{"num_hidden_layers": 15, "hidden_size": 224, "num_attention_heads": 4, "num_key_value_heads": 1, "head_dim": 64, "intermediate_size": 896, "vocab_size": 1313, "hidden_act": "swiglu", "norm": "rmsnorm", "norm_place": "pre", "norm_eps": 1e-05, "positions": "rope", "rope_theta": 78000.0, "rope_fraction": 1.0, "qk_norm": false, "attn_scale": 0.125, "bias": "qkv", "tie_word_embeddings": true, "parallel_block": false, "init": "normal", "init_std_qkv": 0.026, "init_std_o": 0.00445, "init_std_up": 0.026, "init_std_down": 0.00238, "optimizer": "muon_variant", "learning_rate": 0.00913, "lr_mult_o": 4.0, "lr_mult_up": 0.77, "beta1": 0.9, "lr_head": 0.00986, "warmup_steps": 200, "schedule": "wsd", "decay_fraction": 0.94, "decay_shape": "linear", "final_lr_fraction": 0.0, "batch_tokens": 65536, "max_seq_len": 256, "doc_mask": true, "train_tokens": 725900000, "max_steps": 11077, "dataset": "wikipedia_en"}
MLP neurons of a small language model. Each row is named by its layer, matrix (gate and up: input weights) and neuron, and shows model dimensions 80-175. Each number is 500 + 40 x the weight over its row's rms, rounded and kept within 0 to 999. Numbers have three digits each. A neuron's up and down rows have the sign that makes its largest values positive.
After each neuron's rows, "fires on" lists the tokens most often at its 100 highest values on Wikipedia text that the model never trained on. A number after a token or word is its count.

L6.gate675:502461433581494546486457448424509554502478512484531456507540486532543502500467501522500513467411517544497458505483500521543529498456488493459531508553541537502545489545507468631459538559497453509428478578466502461519580453519492493515502468584475407508517468513469498493482541469428448510
L6.up675:487551587506573473513523490483445508469498528496480515530472469475420525576471473476462502503518553540549539532463455522504448489458623511457500495465463523471487459532482446484513470484464521528513544420491491550488454463559510519514518506478515545426487470475440462463448576513409428491
fires on: "0" 19, " 2" 12, " 3" 8, "000" 7, " 5" 7

L4.gate296:465486447527562486471532356453471432502478560533488574542584448564513508415544534464502462501518505577582483495509445532568553474556456498483531478536567501479447455496453515575504513521541442545504475489509548494563580551501496574540435505503498536418485493531560547492492551465588522489
L4.up296:479448480526550478432450503454468462513479547547497452557498502486515546450550534486484519493494475497576554504539430498512566473519504503527494478572510435483460491498432514507509503613495443509553493466562558490504477542448520455517425539507474546493441519520493551534503546500516524512
fires on: "le" 31, "out" 20, "k" 18, "gan" 10, "ence" 4

L4.gate285:585508401499574505552431533544488516527503475510561541507549437543503436472464428559472511530491539462514509515487503568475490487473468544503467490525467593510470587453487515500481490561565447461514520571469448517517526569508499438472458497500563487545580439462480449533482453545484493509
L4.up285:519549494470478489514499525517481432524538489488507501455515540515594522526475515552488527588518596482489530452518529528492494487491503523501483483456510456450401474580480440469523458520565496551476473516476461462474536554468483480542462506446548487567537473526477551517515499524439484500
fires on: " |" 35, " of" 27, "," 19, ";" 13, ":" 4

L5.gate882:547484514475506529491475508427505513468466532469464452560385432474517489447479506450513481499464535477390559499538499460542570512464498511509470531519506491490547451512505551488507474540542436501524563481491554520486462559518512433449486495479463504486453477536447461564429507515429497494
L5.up882:551452558474454539511501488433464458498483511470532499481547457510492523468474473479446523459435492490498506532560521507577557496430529467488521491463479526467500493512459447557405531523449477583530543482546514508518512499486523515544435509457468473520505521464462481541502517467469434432
fires on: "ical" 39, " other" 25, " new" 18, "ative" 5, "ive" 4, "ious" 4

L2.gate479:566421487529507448493504485480502489557578545430551420508483486516406501482497545484482499528452570444444547517484490532493489453507537561550547465492460541405562557475486493509479480523478469462463539455492503543455533481510501490499523442554506499507442479469563461480433442494466490516
L2.up479:480401460468571491543529475544535503424486433483500446497542561496488505480484503509447502482480532485501474527550519510507480538564587542472526513558476526482512471496462471537574474518471521510425533552487477464444511533524539531424551502567561525533425475548513514553481519484502552513
fires on: "us" 41, "ies" 20, "ach" 19, "er" 14

L6.gate42:490519466503530432522566513498477481562554463422465525563505595527549537428470488505482481511592511536552478506542544502467524547497548516541463522431498528403531398521412472467519529497508532524494492513460506479540445500444525450502472415401525518492481439494453510464544513545479489568
L6.up42:464561470434499471505493376476507513509526489516518611527490513567525449451466511484500496433496527511456511481542531426532491450486568515516602476438535491454512515552437470519451514534496506518513601430517499529558502455493512499476463474507491483476514509533477424453475514534500425487
fires on: ":" 17, " |" 15, "%" 13, "ion" 12, "use" 8, "ens" 6

L6.gate53:491487460515536459498526522559452581511513458553431501470557573492477482535493524510507526518581520551463494537541464558502552429473501468422468520498497512450475463567518549448549537489488541510444533494510463522488415536470455512613549419553457498522450551558506533533482471507581497488
L6.up53:478533540500461479464511555468499453432514529552485496497513564533533539493557448467486435532594411509496445363497464497472504546553510470468476500467490639517431522497460466516565468497452515581460503493481444538497517545599477455528519479487435493518552498511508504585513548501499530476
fires on: "ed" 32, "un" 9, "p" 9, "gan" 9, "ing" 6, "ers" 5

L4.gate631:538520483554539502553505574426524448504496509493475458454470516463537456447469518510529498509550512488511523550464542443461470602459455451537470484554514497577510490513505501500452484506532435456423457461489438495477463417440524575526490433534470446524549498534532524482486516472447535480
L4.up631:461559497555495494464466496516400526507458513476420511508528525525505512533519465550564536502471518451582576438435487505511503560465509585467522503498480495492496500522498431537536510596509508489474448515574495405472512497513582514499448455595498406489513507528515509510488494469545559464
fires on: "u" 36, " bu" 28, "am" 21, " prov" 13

L10.gate802:471453542503492493469502530510474532547434482498497511539507442476421544521410479491527545436471538495475474475413490493483462506476566520556475471519491493427474500428515492454461471523490482491461510477487534496445492515481544530424521500446566473497524508538522463466511451464503452482
L10.up802:459495489490586488512465457432488445481604553511519545526516517469495455484467430516480470514456550520561564484600489433533497453533491493457501602532444488409490573456511477562498523492488462485482467486443519544539528461544519512535413482559544579433557464473493480455501613516543583573
fires on: "oun" 29, "ac" 15, " ar" 12, "ul" 10, "p" 8

L2.gate829:471476534531507515484472456482431424487522466520485541477468498485553480519474512504565504512523525525490451441552456488464519485494510548528464482467450472453540415516541434511518517571559561532449509547471543465488478539502460534547488526503342514568527526541579525546557433507476541521
L2.up829:482463504492530574421496511558428459451502481485484564506500521472540530436519473477489495567547546466508457493491444515486527529468528560479523464505435565409488425482553547538562544601495504449516511444473533457461509476504429492461497516471425474499550591433497505522522492511491407558
fires on: "k" 42, "ke" 12, "we" 7, " being" 7, "ress" 6

L5.gate708:416462504436467555497550500410434560482457487537574547496453460474495520534534457451492514461485523501534435537438530523493476573483427521478477584426514443505430457517442457559517514517481537492526462480459482588550483464412529475502527543512443538445468524518504516512600466497440468542
L5.up708:455441474493519551374533474475460503448471442540485523500451525528501570511488503535468560437499411501492523495567531520557445537411462612560499563466439485519425435467500408551523495551455520516491464492431558565428520539458490542586482478535459474545482451494473462465511457472492512518
fires on: "y" 40, "id" 13, "h" 7, "ot" 7, "i" 6

L4.gate388:539423477559535465496545450431469418520498486514444532531529449544481491491511445525504411460430592455509480515549503515511516547575474494505511521542432477490501455566489435533499494512536414526494555465483476482498496534476488492525466522552447514505459547599496510533499516487482516522
L4.up388:529492506557481561387481452456446449480495477468525578482472471495586511478535495450477462455491510381498537510541519460498568545597510500504508477488535483478482488514513587520473503513449519495388505591474527453495490512455489524470470489559447509478502536476517457515489432487520485545
fires on: " k" 58, "k" 17, "emb" 6

L2.gate610:538496482520550470449605430540511489556471556482406517564578506473444513505443412460470561522487543448533503504520509452463531476517495497470577532485546510523516446483470473476463494503570527482503571490410489535468455520443462534541520534575507553487505488488500478515539489488561443490
L2.up610:497552475491528481468530470543447470536487527443467467503529501525556534462457442477434529448542514509473492470479464546516505431489479474497555477477523462479435493511441543500451541565477562412485475485444535476464505535535536533498483480593532512467587514399450450443532473522525511459
fires on: " d" 73, " mov" 22

L4.gate75:551507530555545510529418526498513530543481490543523440493449535564557471540514480547485444533543504507495544529496599489578488474628494451547487441495497568464496563481526516520505510580486499492532455499411535497508496520500546586561460452542526540553530500458511456589497562486492430521
L4.up75:470540523541503517530442463446481496466478531451533529509484558491463458539532491420515558439535496429504512512538482490522494478464557536607477475495421523553465473563479435551404519564525510494525442509500510512507499570480494568474552491528440511583582441529529562535512458497487557511
fires on: "it" 87, "ear" 4, "il" 4

L11.gate300:398435490561454391528535473552577479480512498476552497521516467483481491535450489523467472531523480462492569497474527510383502486514489522546520453524537497444474580530557469494480519466482400528473524446496526486564472554552512575493450562522521521440524469533527482480462540473486466450
L11.up300:463505508431567497556557379488599519556515450510533522442465530512512499468492516534514543509553507534477512581538435497506545483479468451481480529600474461391503558415474515514486498515495522475547525563485514528522527458521493548462486506532551537484508489417503507538493518478480468518
fires on: "p" 21, " w" 11, "ir" 10, "ul" 9, "ac" 7, "ur" 5

L4.gate339:452505533597524441476468518457461531510492523540496398421436580514482556500557538443500518578550470490529526501521529483531490470504507560479503524486518472495523448565468500613493510522482517483469484457488514596510532472588514539620490503539471472488460519532474475583502482510489496396
L4.up339:474466530514553517486495518534476529527495440469479441501480593463478598484482413517474555480551511416517505528444481467488462554485444465528494486518530556499542472543490519546492448494497481502508505457556534469506485561570448530564545448505527483520480493455498455476511459542542532431
fires on: " ed" 31, "os" 21, " add" 17, "ess" 8, "oy" 5, " Ed" 5

L5.gate579:482465473513515510483470558541480515596456533529498508435546495493490602481518545449553511462488485466610522520481543483498522507504558525515543497441477556445490507500539520510520483508488531468472502441407457472527498446443540588479444488402470480499454394566503527516504537439452481509
L5.up579:474509493541501496465499526462464480445424446515438493528499545524460541443452564506482482564526456470512483526532484473471484468536490459473491444510524531515472498511554526547497534548506443411465504535540507527479571444511486540483586520513500401469478527529550438510564485502502447550
fires on: "000" 28, "00" 16, "1" 5, "3" 5, "5" 5

L6.gate492:467564492503490392553525484503481440539543595536503455553553568554528486441559479444424522546509522504543525493556507535505502478493507558476478525499509480498496546582467516494502459483535519537472499476463512519591462519498445468507497603429478531504513448495453481483512506532412496488
L6.up492:463523561515434492501551572537529493552460460540516481506517542494505486526504527504467469429514457491426424492505502459550473443475478546467565557512442479493478478429468471460513546481571498553484552510538477494466518455510578549457508576466510516454609474527440458530436556522508439541
fires on: "ing" 32, "ed" 25, "e" 12, "l" 7, "ant" 6, ":" 5

L7.gate692:531519420442543511606533482488497509505536504525534525496548519556523547506520394495483517487490459522392550520438462457516514525482507579528515561522555500486511576516506529538536471438536516501513481510399484475516487527468542511554495494516500486457536490526517520492517497435563439483
L7.up692:469476445461496454530446485500515579519488455419479563476450446542563491472583463523589522493563516480518550466435551480490511443495611492528493444547464464492504497481475477520509504473495506545538446526554561522532463503469503545495528519521418548466498553406446501496433479433495500437
fires on: "," 38, " to" 10, " of" 10, "um" 6, ":" 5, " his" 5

L3.gate508:511471547378613457541527554475438534456517483526445452528505511465443637460523508532517470522518446492512503464533497462450457521378451534479487405520515498530548518448514542511512491534504543522503580465469460452537497502493562509468517478597553494441559469547488485457502546549542491470
L3.up508:527556461433498462491454566446504570427457491533475538535547490460492559464546440526469429460535530510458505485519546530477557513463472549474480441498539549511560496469555552410528528559498483530488524538544593507575497583495467450466561493538528501480484526552452481530434456498550538522
fires on: "he" 24, "ed" 15, "ing" 10, "es" 8, "ol" 5, "u" 4

L4.gate625:499490470510548531565479554539509536528500472466487479531471506484485537498478512567481499459554462531523442538521446462500469496491469503480498562444449491506516483613454433469532581483500538537547538458476519470500478430516427542521510527523501537449476437541481466528495559567535531601
L4.up625:459512446451431576513398526581494534561507476505480481578464521489493463508520525491539501509519501522510483510531529511521515467520483494523588544445437427419497488538469520520427555444511562528566554520558544427527459482468478570573511488525542523494465456557522479546503424458522462504
fires on: "way" 17, "s" 15, "overnment" 11, "%" 11, "ion" 8, "hip" 7

L7.gate676:496509526510515466463580511534414558457433504493503502457466508506481541487455508485420533478550535484502534447557554459527510465531491568528557495519547525514494491493463468466514458518503569522464490509505481514470408529466543544490551540544563510467457476572469526468463459473489595511
L7.up676:555506486443485559556514516570531490520530564460523486466406463503459570513531505471450490471509617503461484439499494438521534499459596524480464428555508485526552560582481471492464458546478511502524526562541517526446493521567473429455548464513542536501495454473504535503514590475504577532
fires on: "-" 59, " •" 16, " A" 5, " L" 5, ":" 4, "ro" 4

L2.gate455:489549547559427416510493501497509494553516516492474493517557547458529515454496516475521529533535454500477507499505553497463527509510503491450500517464468589455429454538522500509465528420546555496487490523513429454524544484423494476583502451517491566436432570533482573522496487545502472553
L2.up455:526545580540469438498531514426522494517483518508486490516581540440499549489481496542460529483517440514511468525506495533482438519560533526425486542477523531468543471494443435499431511511535543551409504497589424499524598484531494536501513496432490596479454578513473515464548475519476483599
fires on: "ing" 23, "ed" 21, "ac" 14, "od" 10, "ad" 7

L3.gate610:513440569527470482471551487508500526484453464532496515560474473517561482435500532519444460508440518482497534492515452573468520488481480481508606510494489470524524490516511443504515469485527475537476475440450482485471501528490443544518523471485454559510511471522503504485513471485460555443
L3.up610:531472481519494523450559561523459471455473557497537480545513435503481421457468465515487535555535505482523583537508459494503531500526517530444525478499467512531514531547502475507442490513524551596479492471443474515386525527523477446437519490488530452490577508485566530501498483428444455463
fires on: " ev" 44, " res" 22, " se" 13, " rem" 10, "v" 5

L6.gate379:480579546446440398469522577454532461563548561499568533557571508499497479457436539456444531501478464446556524504519380484436464475498518486453516575553459523543508426486437455457556418483535507532447444494476521508546465480492404556513520573539480535504443485519482506489550537580485454515
L6.up379:540497571431473526480497549470515538477528505527564478488447510459500573543513511497466543512514482467543490476453446487507439461503518590491537431459513525471488497487442517503528548486440451456546428484484495493526561539472478637524488591532557473460497536481431445492488507456547560489
fires on: "g" 28, "ed" 22, "em" 16, "w" 14, "e" 5

L7.gate750:539493510578526546526439575513487496587470475513526527434485579525501485458505491591522513515417521512454399525399512534526546489496501476522481515517466510450467431456494532534509508494515466526465508551506492492485444508478495523520507534584486507507517463497472494489483493477505486447
L7.up750:564536442483509532495515491450523491504555521498410398487544503492417588399479509488525534465465418567473478611505515491482463495477492562428445523456516524548497498478542502468453492514498470463476422540572368441483488488538494485459466488505471454568456465514531459549484547528543507488
fires on: "ed" 18, "ing" 17, "er" 12, "iver" 8, "is" 8, "ive" 6

L4.gate475:552481460494552474576510390487474526543586488481494526555542540488559525416511505442524459512521603516525414461510536518497550531519566485489540514516522452563507464481553428564473463512549516425521487477522501533432518469414513562533526507476500486474460519556512474494441491497523475402
L4.up475:435487513468513409481501496475537524522583473361483457503493540463537557452514504503474588484558588473432503473490480515479479448544530450455479439522446435524543409513516520555447488530515526531451487519477454546430491567478527443477459472503453502498560454473469488502456465521528475497
fires on: " ent" 37, " ret" 22, " mov" 20, " count" 15, " serv" 4

L2.gate555:455502516471507589482534506543440530453497533561529470466472566524478456535527448517478438504499522516482463483515578471489594531486501526527546471454541435493499448492526432539451487483527534495539537486485495554406509534451535506449554599533496582501530557522509500454516480457557544462
L2.up555:477448511561500503539446578555523457470559455512563507524503481452497471513438455390517492470551605534536542459497466475441493426493552489471507426553529495371468477497550565511440452560506491481496501452509500458492486531528471506517465459489496510500518562476548582506523504476545488469
fires on: "-" 86, " •" 5

L4.gate827:505549546482450518536456529490515495460480535455425516499498431474538552503517470516532582542535503501473511566477556544551483492548422499520498506504515489474470555534526469600519493503503575466427456496543474477402546557554528564564478561512484544574479476512621507434472484430498585469
L4.up827:430467516448494550461503561498475527473500499465451481538472472442509501517491562472542521499497488482550520515514522535470459527540444406394534385531541494526502563513526466532495457405506532637531509476515477473476571558570459453544535563450442572502507547480501427508463518462502536512
fires on: "ord" 17, "all" 16, "ld" 8, "{" 8, "ah" 8, "ond" 6

L10.gate425:482471529518452489540540499478466504461468530515455442464412525414496483471475560572465510468555519492454563517513502510407504517558552531411532477477476462426452500477484549543477501537536502467511458437457423486509409442446418544532543505528475451485488458502455512458461513470545457459
L10.up425:480483565457462474399566503529490575517493528581469463438466533474494494546508544510465491481589450449478505476458532419503512477473461472477463486525444508471480572451463489455513494549520546532513492493460452438479458526530482487452419468473432566531511499530547541453470487511526454455
fires on: "ated" 21, "ed" 16, "s" 10, "ing" 6, "all" 6

L5.gate106:517397504471523497523454569474461503483490498526531486489527550501482481498517513428460538503514484476573450482531532487475482536486479596525544389508474497505455519487533497481484479479528502527467542521473462534470570505477537426513568521487498500513520416493546505494459502470482408537
L5.up106:461486504465496523432456515463452457526499483491481568547543513477450538490526505431514550508523490515524493445549536540460535497555429534547471501510502450453584499498546519482558512483519486499399620484536522495554451496418502451497562467531464468433465469527483462522456522491494503535
fires on: "he" 33, "any" 14, "ne" 9

L3.gate277:492490506500446520542555544449454477507553529509505490507451492489499479524525578546526467560525510548495465507518541517481498483484489446464506427418591516451467421490542467459521534483547466508481541440501585513586569558467486485500537494451416501510533490508518463399461387494482496465
L3.up277:528511470479530488577536511392464560492501535500503543538402554500548553476475514514495449548544489538533507456505554481513475496438500461490438503423486537507475477457513451540519518481525572458424486505496496476511448593541538493545467504508485510527495498513515457510470470463491507467
fires on: "ot" 41, "ost" 10, "c" 8, "o" 6

L11.gate100:533439562561500523507460565518467520393451472507521509506461551462491530517549540521556467472475437551503473538554493561557585535486523542548468441523472531506516452553529478452469452449488520538435461510448527500506515494450488552432508492561479471552542581443538524532524448513529452434
L11.up100:546480541510475498491503459467461543465517518480508435557537541510498573445492523502495523482461449541445458468516552517515577397456547533484508447558528474553521532488540574425486463489474489560459474549493509480477592471508553498505526501448476617518486458501539470509430508529505554531
fires on: "er" 21, "ing" 17, "le" 6, "ter" 5, "e" 5

L4.gate681:558490431502421609579483564498521500534498470482530491492412496529507519440546481503463461422511520499494508522537541479459506515525501579570493525519432537505483522498500522570496529488459479450444493438512465444488558500523481511511559488498415424462482534414466519527527530505555483462
L4.up681:527538450520423506488452504464503495579518465460597473442461516473533482421491537559450497435540495510489526497476490422504492552492453508462433458534444522458549492476511414498512460518518505368478479482526484490513508544543492523477467495579477475464537548476488470496520491427497510498
fires on: " as" 48, " became" 18, "ome" 8, "ly" 6, "-" 5

L2.gate757:367526493517533423544519539497504508505417562435437536529427507518551482466506505515487452575496481471477553417489482505471565534410465518501480525525491492456474486494550493469541443486476522442427544422528524478481526561529547593510550527460483430582537454519503490542529474475504453417
L2.up757:513452540441605526489486492524462493536487543455469509488438412458540530562411475513539480527445483469445467527421480503480553554533448604486478470542559517542467420444518459553558544447445498455506465450505515479501548505538502493538518537481494457520497433509508489508473454523420493405
fires on: "E" 41, " E" 29, " sy" 14, "Y" 7, " where" 7

L4.gate718:487517517536557524474527414449453461514448467500512498440524517541551510528426576524532518517566406522453526521518470459487568520514513496481541492532445507496464415504536453591606510424457497517517503501459470503521436496435499491536564506389467463551478475566512524560462473493555471534
L4.up718:491489491444477441475481517481420444506532529462522528501492493541551486511497508489455544539537559545566492535469529497517485522453466516471551502494496482466522459508566506499519531516495399536419552552555463455531512559482474508495522585423482497467532493499524553482498556461530491456
fires on: "ourn" 24, "#" 24, "ook" 15, "ory" 12, " film" 8

L6.gate799:553506452453545462513481502492523604469486457513449432479555492442454501435560505504530461459471511466424538526449530492510519484472486461441524500514457557433535526461516490556452472515473439447542468508484453456513495387531460521494508496482558537492483536494531469523542481463540474521
L6.up799:545560488557504518545525475481508438432562544474512457485482502478501451489453512518441475489458506415467496523534536426502477461419565489478518484546554477495443473559568507513543496481458583514462435591480501419441449540547503541502475455514472515464475512495438481467484507426501475462
fires on: "im" 46, "ice" 12, "us" 9, "om" 8, " pop" 5

L4.gate547:504522460457550495435512537459471496489532559516444521494493499503563448521554467497454510407531513525520488507481481501501542491441531454538525485582477469473548533435499545488449481573469493448481486522407478505387399463498495504501462473491470508526453511521519533505547474475568478503
L4.up547:527480510462503510456432530452473456601477550430520524480514506512472465498491541502501512425441513518550482449523499443551475512510534521503508545546407455536517550509478520568471450586514431428437508456421499505458452475499518510503529550499511442498507552464486473555534484514580575507
fires on: " en" 25, "yl" 19, " En" 17, "n" 14, "if" 7, "at" 5

L4.gate541:481441490444523492440495506556484514472512431424384543494511497546537574485563531561512506475540529472499515482475472445513492502485448538531433521523511485516566477536503520562497512463537519486496449518467526502489436476568441447518478495504543446541505511505502479592539468517476433478
L4.up541:478526510523528430402536555486502480476470553449421477536499536564516534528502503461546530447505488529500477481491521509460442451463515457621486548520543511528531484427518464473514520492536490517560557565476421530541522505489525516539480450548424464490517484492563501509459516566500508518
fires on: " Bl" 33, " bl" 20, "wo" 14, "l" 9, " kn" 6, "r" 5

L7.gate462:461518577477494547476487505482425479496511521462500499525454505463492480482514537559465545448576527539433482524468511456486473534504498493527432532566432574504518498464514474481500486541494497501550641549467511568469449515517431519530460488489491501464534536568463528453524456520540485518
L7.up462:446528492508539436446437580466533479476491460500472561537511522477492508450476505570461560537496513523450432474477494408567587457543501485509442541623476472500487522501522541487545494496520456491498496450510560483447503497534469474432508485516532465471539412479542456482515505473528536482
fires on: "in" 11, " en" 11, "yl" 8, "se" 7, "ol" 7, "ult" 6

L5.gate871:482495534540569512417517480575404420564523486528480500506517465470485551563501523450539415487547472541472504565498472435462512527509522464459512502488503551490377503519531464532503444502542498602531525500502477536560488463483546518533518474442481486435465503486506517500546532537487513511
L5.up871:509489503525515486494522512471487469538502490546492553563448544465435530402473522442558513564425510516507504538520511519477428508538486502450526517510461506444409430574485530500473528510525483416540479516515398406509507485509554528511491509479450504529494497492507487422514516476537548541
fires on: "3" 20, "4" 15, "2" 11, "6" 6, "5" 6

L4.gate775:603455530504506517500463510516570513497447487456423476487430537527440499389593532456509448528477503463495492523409480456469487467526477424530446487583529508500535469554438513506439506507514577501523456474468545517542468530591529499559477439560534508496557500523569520596458548526484502480
L4.up775:511394552460579528535503463503578449512495537509499490545502524461553451489481517510557482505485543390472439523473541477474495485477528467590506541574484528449558460511460446539539573519535507593496496482515501539527482441608484577507537518500483454477549432538559463536407472412492526453
fires on: " tr" 47, " bl" 13, " Tr" 12, " add" 6, "r" 4, "te" 4

L6.gate682:545455520523527501490526502513502521486513426534488582566573500532509544522544505493441460520502495522476525512456487498561548455509445519508530573488440478515456567480533538527500455497547492480476443462478465492580577485490543572536505522513517524505541552523520559552555523481460513412
L6.up682:479549478507538557446459582490535570503489498554415464489465557512488508434480553488468480571477506539495542554465527520496457482458455579517450499476383505471528484453443541521478518506478448446440502568493470427520526458520518484522485502494546484464488470525579519507483445491486491521
fires on: "," 67, " as" 9, " and" 9, ")," 7

L5.gate96:526434467548449467501495530501425497530480495510436477480459506452578520470598440503496424469504482509465584508456470564547512527449536529512423507530449592460524471467517496490504471516498472439529572525583456529482538505510443493496513462578488503487461490520490506480489521500482552474
L5.up96:515469447525436541509516486514462504456542432486533440563472454436539487451569527508517456500545556453532555444526496419501478511552498440477479542462519545556550475505578502491501491516552542447559541495520490537503535550541498469434460480547459452422412524533535458481488427466494498580
fires on: "ok" 14, " Bar" 13, "ly" 11, "y" 8, "-" 7, "ow" 7

L6.gate300:551474430502552447510476478479484536448483531442478483466419520510482548520514453470520511426499476484528535513547503528395495486468556512473430517564494580493509475528451522530537486544451458519505515496461531461501477551484498561456478539489548458520461429523482460606483502553486506480
L6.up300:534441454479527487464535526471458510556529521467498543493498485558421492494569503508455539521517480484534541509445499525451517449528548397437555530475502507513506517527446517501521588466536516445514540510538479467488513538446544476431522551430538436446533546526505549527494478479502454519
fires on: "inal" 20, " second" 12, "ound" 11, "ft" 10, "s" 9

L3.gate675:506456474469464408495534424520553592498468443503537476553493526535543502528520494556466407526545454531609516534457497488467487510512566504451561499528530558439530547529522545479446490523445476535423475457474480504465541461454441542479496515450462470515531512480518501527540534459453564509
L3.up675:478510495536552504496525447518492542489458504474435459438580512509568481555499509496452446459480427480543486517525408448479514533484471534536510562462517490512491493519505481505446526483472555555499511544465519574538461398474556554493491507400482463465490551431576500564508494492562482567
fires on: "elf" 36, "ly" 18, "ely" 13, " well" 10, "ity" 5, "ay" 5

L4.gate27:454470538477514522485438513522469492526434529529492482526542560539552483559552511539410429509545472495575466526564474590460500468525507426543513461509493506443523533468563533504519465484523461521560468505503540520493524535500428523552545449462491573635451457549546501521549460484530518480
L4.up27:555570493490389497508421487516492510539447439520553550561532537507484434528465464489497522513547380478594481522513453585526472459480476447568465487540537539456550535501539516533491577492548515494564513508535505575540464491519517544535488462469552490468531457556523509502500480491477506487
fires on: "it" 14, "il" 13, "ol" 12, "ers" 11, "H" 10

L5.gate399:507514577515426536422507453491493487447489492454433498490485572539508491503424502499489529574522550477508527537529465474427548527494479496498502478473528534516516515480546533553460539437526558568506476525492489472525486508468455569530512463508557447498425458578494497546595558501475504558
L5.up399:553513485514504493478512528434562430537509501509527532480524507502465435446483546504557487521502471504529498531464494527501497471521489514461464514514452521479468476555462546539474518538478484466508399522508482467539562424504463526420472504468490528480523529480507449532483476479517490512
fires on: "5" 19, "7" 16, "3" 13, "8" 10, "4" 10

L3.gate2:540491556535493578502452493474492496481415498532474512490470552499534497539561546532490443479446503448493540470577487457493481492511506552493496535528491559565497524475567452471479437552550544515552439472501440566495436506495496615521516483518440423517467496530490511470439439464473534430
L3.up2:534593508497491542495477579467513530519456555522578474545552479482513453550540447524557446481468471456509515448508521489464521555546509578458501518480469544585499529435456542593477513490525490526516436542565456491486509433577529498487492420537413442461465533532427521462473462458511467440
fires on: "am" 88, "em" 8

L2.gate887:579511486466502490508397534430516425539513530442576463549474466541560467493480485535543497512472495551545520496474521512497502459417417544468499467501535476484492482470532538548491467560527559464514455496512413503433558470544515527575412430507483499499475482453437549452399471470495493490
L2.up887:545534514523405510478491578421482440534476514536520488516565467469532469572476460546548574506501520497543544458542437480498514567474476541472492468538520451502435416503526522478502521494542518534510523527526515449478526462481497540534466462468504485445519480403473497522461426541495549404
fires on: "===" 59, " |" 41

L4.gate437:489494521507449460507557500485475553429494442529524449470495487477514490539543510534511489472511585496493569530566494472443480404448458472486532504476507491474481494481514485479511487541564523475522484441525494484556575521439479517571474499496481470483484575421575488470442507572435541477
L4.up437:486470523520475540469488561482522502600474531489505568509508533491538466407561441482467475498478511545546496486418512475565442502526583454552459537507501581501493502505496465513453473509488462480449487547492520472452458517535506468488554509466522476468575471490631438548451534540523562501
fires on: " st" 62, " not" 36

L4.gate112:447516550511518584430480487613468397479565484498513457520502455578491497460434464472481497514498515587516484513446519510444504480514489515523508522536508517526498506510466431494425510480541564554509490541468565474505531570488467519535452504552522490467475459529448509511485490534466536402
L4.up112:457467469517473471472466530561462437513518471514487470454483484546600513473523430500452474511475477502502458425513560535492448583564472540446455506469503514391435488508594496513490589490547509504444535510491530455510461500402464484533476520549529437479562521508465484551554460489451526505
fires on: " season" 42, " him" 19, " year" 12, " out" 5

L2.gate289:486462468439581522531486455512511491511452484520503442464503550519524517449480440527512467525472439534449512482421516499489540512596544443483541507504488482537470438532468502504531483473491556540426536502453498522492508384476535437553500515450492504545476459507465571489500512506503584510
L2.up289:487491447471531523507518470475565517494489484414541506481455525468489417526488462451459491488473530490472508560525524515487478465525533488556524539471525510498530460537507518516479512526499533487471461478450483492556467489568507509509478529507466520571507472481469480444499551582491531520
fires on: "l" 39, "ang" 33, "id" 18, "an" 5, "al" 4

L6.gate790:498504450541440502491484510512593484465476452576474484507498460463436497522567542522493488525508518489526551417455471517376509459516541409476547488507465465546493499485525560549452489494501487502504493440449572446492582523461518512515478472459504496427483480441549468538473578498418513449
L6.up790:518508453520558525480516540472493501533455531405543552569480470572500502414483492473472526546411583545582509529508516510431529445534558474496482485429439503416512529564458481504506504500508488491491528561484455538480473508539514472433527515446473438534494561521487480510591462446493477497
fires on: " res" 41, "s" 25, "-" 11

L6.gate104:458537474568553496565410490449438495489466512518537500430536471535522593472444428445522479524479525557471496519442506500487460551549526522500545529557521412553518530438557434484447477482600481529436459552510513544487475435505562493519498511531429524500477516535530545479539512483560502420
L6.up104:513479517497571510517502514562530561461420514501564513490468500458537515495507448494515502493521461554487464463456463499487492473519555525549591474576495479490473537558501506511429455504473535531534523510487480474519387530433531449536562565531456482511499567454492570553496532549501489521
fires on: " of" 48, "ic" 15, "ad" 11, "p" 7, "tern" 7, ":" 4

L6.gate817:520499505544499471544530446535479541404507465443485513475545505454485549509480440517524483571581468525481477481429498516508481447568464476463496511490510447431499503470593461479517583437576505503361489520442555559529494541498502477555544531413534546439538481554501509545433461474511521506
L6.up817:527560459497529516560492452420502429534538463416450478536510473533485509481511531554521574537521511489511386528522451447461468435504548534441462553437519504553506480517477522561491482497494527452383612494475484545571516556492497458532532492450476530559432548497421460518531437519479517489
fires on: "c" 22, "ac" 16, "rib" 12, "ag" 9, "z" 9, "ot" 7

L5.gate850:458456482560537429473502518481517535519444494510532526539546469552520502541541527503552488484506566492439539501492483526470476594580511549511438463484453500502480431521566467510477455499547470526520489497502514476459457519496559441504459595543538519505455555493439457464560473454576516509
L5.up850:497543497501525466464593511524456522490616555475530555526561484492549485548551522454474523490507566433396487550521421428477529444494497479493476478509467548527485493516418508428505557492511584406462481536484468460468513523478576524507588516507509536517447509478490403478488546538482511492
fires on: "k" 26, " Mc" 12, "-" 11, "an" 9, "un" 7